{"hidden_size": 256, "head_dim": 64, "bias": "all", "dataset": "wikipedia_en"}
MLP neurons of a small language model. Each row is named by its layer, matrix (up: input weights) and neuron, and shows model dimensions 0-191. Each number is 128 + 32 x the weight over its row's rms, rounded and kept within 0 to 255. Numbers have three digits each.
After each neuron's rows, "fires in" lists the words (lower case) most often at its 100 highest values on Wikipedia text that the model never trained on.

L2.up737:131108170123143196153110139127108108077128148136097127111078115087111131110083166178131113097149084092102133179161156122148186154141102151133068143140122150096093138123089151147125128196114106148098129135133112192113082206119146096145075144120082163137129143070091092079115185158125116118104110132136125150132122110212107122085130174118092151116121136167072135119088100157123150122128125099170077116111061116152158165155095125112133127182102070099167117119179077143121125124169137136091148112140128127128139124163178101099091139163142105137120152144132144172137095087157085151
fires in: "mi", "joined", "towards", "vs", "created", "size"

L6.up532:139180133024185093156154169129125147158076120120087105122099173120115157090061091193123138108190096144103066121114110185079163175127108102073071132122097120090118151090091143126095184198131071115119060168107178149157140150089139186135121141074106091120054130104182128138161151144143113128143160168139119172133197090087146183135093075099148106158118139125073086128142153125171105178135155116106152098105125109153073107087101147114160123141153167134120126150179147148137088137139122153115145120168118141140091080115173132171156083106171157177175114192088135122168153139128081119
fires in: "league", "first", "two", "third", "professional", "division"

L2.up206:037143101073185081167119179127117130118052147134173136144110138129106125083093093121070086086144085116112082062134120188109173113153133130082120127090079153118161099190124131088132153118092092089171114165197137131073131139184169117101142132140127193155140088136185127135188125084130113081164132149151112130122135144124072146082123155085206128101149147111103092124088144184139116127090112098185099168151164091113149106147182153138109095171130124130142140077141067139119176134132104148129134147104113147206121104142120146118122117128146140114166067171161075102123161132168055122
fires in: "first", "third", "football", "second", "largest", "fourth"

L2.up954:105136151120127112185153147135156103075141078109088144123096197109124085167152134096133189160163128056120138175115114128085176147113156156167115140152080125132045162098124142165116135141113079115112133099120152111121120154148088125111080146112105118076143140118127130134149195103172146123140142143162109125157145111144122152072066072142113106152079126165109139107105125176164178073176170121092109122089088168169107155110122133106182146191040078116121072157164100157114121104169096167156135115121153056184131040074140121117153130141170142120176123189113109095153082108159076088
fires in: "team", "player", "president", "father", "club", "minister"

L5.up883:176107172106137148155167121138142095082100155087132161134144102115064154131127096109140111120122143124089077110172114091125110132076139125155140116150135126132083077095098111144114150110150168135152144172144116095165078198183141112101101111112060159119136099117134130105143116132141122155107143106139124224119115161172122055125145111115125123169086164135156176098171163067121127091157168155149152124109077109106057085155139132183098144110108115105199155080144137135109199087083167150135148162151120123146096068130139157144116151068139178114117095088185110118087115066057149089
fires in: "been", "become", "became", "was"

L2.up821:127150145134144081173121095087090150112094141105123079172149137064115120080086163124105129089176159163192158069127103145122167147166132125120132164110131101138183076149199082156150138132114114102089073100172081165128161110098175147158095180126117129119043106119145070034152100099130082117129146135102094083109094105131127143137138134102169138063125124078145136126165109152153119075116121081096128176100093137142172151097141132137130176153126129127074131129111151122067138113157138163097110157127133119145151156135102134110106154110163113143113172093120097136157165097136107164
fires in: "of", "active", "included", "featured", "changed", "are"

L2.up26:155109195125132086138104131088141126112157132103095159070082167148107093034124127170181137154114121118091139177214139108175114104095127120122126126127131184101125064137131090116109143096097148094093122144110119105138117109255141204177102162147073113152153180082084119112142116121161110141081146151172102160115117145159145144167153097127110127163071179123139126148110131076142168110135074121110120171088118134106148090104152116161162153173140107152099153132149058116140160055164133101124127187160170173115128158104105107118110095018127174152136168091140118177067138138113094093
fires in: "be", "have", "lieutenant", "unknown", "know"

L10.up70:103147111137114101168148109119150158056131074093110078097144175095094133109105156129175129170103090085104143169169123154116102070124132094128108178077113120110079085094145137151151127143072084142061084156132199123106059142165089130192087174079127157146103138147115134144136152140138134102142108174152170134124130089137192160121137109095172091160135144118124167113216129176138146098119135098106170135164096106175154148145123056117168206133128144116034076159132131149172140151101104127116144095117130128212147105115088135123105122178112150146109163131204121157143109138161153111
fires in: "it", "she", "they", "i", "people", "women"

L2.up996:127092143090109136154171133073163126129045158112070144093107155086080133136180059136149159134162130073101143096109062177109051168165155141104192172113072151156071114148177144117172106142165124121136118158084134203117086181118100081131099199067073121135104195117131173135155131122121129130094123121173169135106111109116085132096132160105142135132053122142063185116130105124170076174118133118090141176134154137099124156177133137126187092143111136115105154119128134158113126130135115177122132124141196142141160151162136121073088052145178125163139127070111133137148101136130082123
fires in: "him", "led", "men", "himself", "response", "way"

L6.up635:127095147117179136117108139100122125086090154138136099157125145069144138138080204137153111184121109095153136155106192175085116155139137123127098155104087179144101094114163151058163163095103122124132063147080146125173118167191163141169121089076116218192116149110132160096133093128167102135125125129114213142128109144111145100140133148166099120161159159117151116114111113150160154137182134084153178128081099109141183096180102144174174150130101119139135129139109108211169115110129100148142173120143071075139090151127093058151153115082107117100164177102186092146071171137070080152
fires in: "was", "is", "are", "were"

L8.up133:174165131147184094147141158122114116060118124153140100105134131163148131123130089138158120106083215063071068165177134157147173114106097107115119101100118205088187074046128115130145214128108132197082112194125129134147156148134127132095122120096163099146110163099118151156123130059107137106101145172185069131133211145133092116127170120123147099144144179149095093065124137155209170138105143173123112166140135109155078112092124133181105109160097128126054176144129171143086112142139145143135152133200104092122145151150088112087136127103097129174142139106121111102122138128113094182
fires in: "is", "would", "chinese", "it", "was"